{"hidden_act": "swiglu", "rope_fraction": 1.0, "weight_decay": 0.0, "warmup_steps": 200, "doc_mask": true}
MLP neurons of a small language model. Each row is named by its layer, matrix (gate and up: input weights) and neuron, and shows model dimensions 0-159. Each number is 500 + 40 x the weight over its row's rms, rounded and kept within 0 to 999. Numbers have three digits each. A neuron's up and down rows have the sign that makes its largest values positive.
After each neuron's rows, "fires on" lists the tokens most often at its 100 highest values on Wikipedia text that the model never trained on.

L4.gate240:533520482489482532503502551543481485455497511474467544502413538528490536539479540504524460449508525510552521463500454558471466438493476507568519466474533464552516486521407485475532584505514447451521624502435544460508564507494451449581470498512532538454475525490463536472487464521484500543605516483543533539477543441494509492524524500509506499506540558510539410532500522522528472478543463481587489471515620504490503459458517536612481469514566451423478534444452487503465558536461488
L4.up240:502443482461494523561410447552524505492462481409457538588449568534420528476548580489517481513512496467461542430468426477487485504485478527606493518595448452497534579412483517494520475501514476511510448450536484538512471489487475547503424395456436513488481544520543532474520466466525541499541526463488473426482535501549548537488533480488518492508480502519509389489490514494546481509483499470590504543528491505475488445491496507550522491580523463557557496489519471475552515534480478
fires on: "ra", "N", "'", "ed", " |"

L4.gate479:429531449435497532457489556476492509549461489510562473532463476509500485557483533564496536455576509451432496549538456491460507470542481444495538538542459462433517498500501532568586570482463434519440530559559474462564491510495523592561461504420515465502461444502522504507504546528546473523484428460440462474463529537513404411513546453487508497444528551571476502505477499520601504531425534512514504487456452459546557464493479548506534509499498531468506471524560495513501545525490485
L4.up479:463532506483528451565477569511458528506460490423520483489511456406505532486483585488456499467507517517426506537546492422461568459466557411485527509469524512472503520483461505540525492471506398570500520514489490449575504434523451566563497506445486471517528437547532527503538522492559494573462491501409485429468517489469463458538546490479482464453540543448461457488568504480550470543504526507549493448466447435509520438425500388469520455468504508494508439490461470510522510490466486
fires on: "c", "ic", "x", "u", "ru"

L3.gate409:546521482474577580490495544566532508520570516496517475481518566496505510484493487484500485463569462553463529478498479485446513451518514505529425496441500484503499491520406565569492431462522474446382449454501555462512547488527508504459456610550470501502582478475425483465522522576453483561520506417489490544449516504432514555529497463467500519485505563577465474544509532558490500474549417481512520492502478502471426476451458495555449510473556446518451507495484475533516457541472539
L3.up409:453480519465493510513483534563446580528537449480433547481577504444470401516468543475588499471501451425488495491433462555521495522484439554529522538509549536538545457474486531520544516524498554449505547494473523462512492483562418482510506501486483463513528462534505532507526500508505432466525477501569562517532470527571420529475469508569568494479564502495495473506466421479501438503596559546540506509483514517509490480460548493532524549616447423529520552474473523488444479548479545
fires on: " |", " from", " as", "ed", " by"

L2.gate367:482500507593500524477571495554464552516479450526494603481491516457465523534495532499492437430565484569568502561538448467442436462508520546556527523523462559507512535525491515467492535542485484460525499523484517522470444487461477494519582483574486517491443552550464492512448506506430460512474522535570481510519453484537459439431601525530494496491560525553502475579557466477473490424429445510489465547459598508513451447549464479557487511459517485496474458452481462493498502551534544
L2.up367:535473535552504474488442451545450532522495429457495481486530443505509529489503489558490535454458500525616455513494470429537487515523496504480501503522501503481458460503525502515489482526489502453503545435542497439474434447501512428428422486547521470460505505533501485499558526480471495509459485445420560500549492547492520449497501436457490499607534507543563546483513559565573487544529576436454487517520456478484526429510545556587492381568484455505547488524538520483471481480556444
fires on: "l", "ep", "el", "re", "pp"

L4.gate420:506497531510495470454505513535512459494446454583455537480492497440442484550489533503470515538511479453445512458527496454511419497523528517470465514492483543430497439494567577512547490519528471577466489540448433528539557450541507533548477445469551513587509439539502569587461540492544508558548543526507428432508514478435421475522532535502563503575482503572429470465420516508528436558543516527477506560485525459488503467531490471557531471541514538477506483554483470513561509475447544
L4.up420:591584439541513480482539553495496502517484561514469455476431510482496544454447494524469466506522498480510506527476529513487590414538539504505429452428446539523486443475456535518557535478525459573531514495503465526559507459483427527531442475518530499523521473488472488479590477481569539497440486522467414533480484470441489534521502458510510436531484497475457481426515518421485476488546543482510544486512466471552593444608462478545498480556450453500506437514476498524452481408481513
fires on: "C", "c", "o", "a", "u"

L2.gate516:446485560490469566474541523500583470515430483524442532544424452513492525563482504497517489493522507517496483566467483497496566560503456541532462546509534533524512481599532498480548439454513489431432497455453448507486492514528563495500517510549506509532526511451510460527543494488483595514451450470541519532478533567526522459571481450516536511474551439398505457412439456468459403528503591504477482521516509504531485479468489519484518525478492535441552471566482492525565576468495425
L2.up516:500484496538593500439496487517484467554406462427471502569508435449553530500518539494556480475487484540492531535562553472507518458548515459503547509476539600451497458547421564572470481520443510472440504487468460509554515464494523571491451555483534514522541500526423417526482618510521541555545513526524528525484464432497526481484480465540561539480480488548463466483482412476449454516553464475527458536538534459489471442484484496474465563482519449507551509498459488536503521576520491
fires on: " in", "it", " on", "u", "er"

L4.gate373:519507519563440523485594550461462504558494522547517496530522512451515516512527567519411514438465507569517463588479464502517429460544411556508489561532465587504543466458453435420554515445484496489557528495442472481471487451527510499506513477473464501492504487465439396526491563429451466517524480492474508571517439517481474428557535517470506519400515487515499529485488508496477464456553517472470536465473543488543490543492443500576485482425516475553486477509506485595503529523479522
L4.up373:526529493439529481544473473504535547601510530496498442514479531520467562548512457536484530522496507495532493575482525476496453465447430494499500499469478569484514492457580513466466523433524507453591467498507496492442533442507549467504485522481494489532547389510532484512502522478484523534489485566495497488530475476461514496453480452465510504477459481495490437530590474555435529541534518442446460420456525428632478493540519473493553510446529566463513505562618522517453534582489492
fires on: "il", "re", "el", "al", " the", "are"

L2.gate218:477510580480488479542526456454517506536425394567513517517532493468591470501473552527466544540481464501520497491473472478607453475480499557532521484484426442470549537509459500458463454488456524534531550475438490505529429454483501556501538481467571488510478518490533582405484458458543480579533536454458522473522525450497523490483483587506513423466508440573492522513451524563513498494506568464461454546557515480491531451488474522511478478462472581474453451544472486517559440533517522
L2.up218:439501587434529464499498505538529557563501476474518526446522442565469576544595489506542501501505496477486517514444536491526534431500507576479418440462545495439439479516459464485516465544580438543512569500520479508515507428470420534537486500527534463507502447486540430486535501383498476487501534499482517524477498517510490504476452484527501507485516463538506485468414500442436531457528554493478498502545470572470462500496525467524470525537457527452541497570503607445433478498543565
fires on: "w", " and", "u", "o", "ent"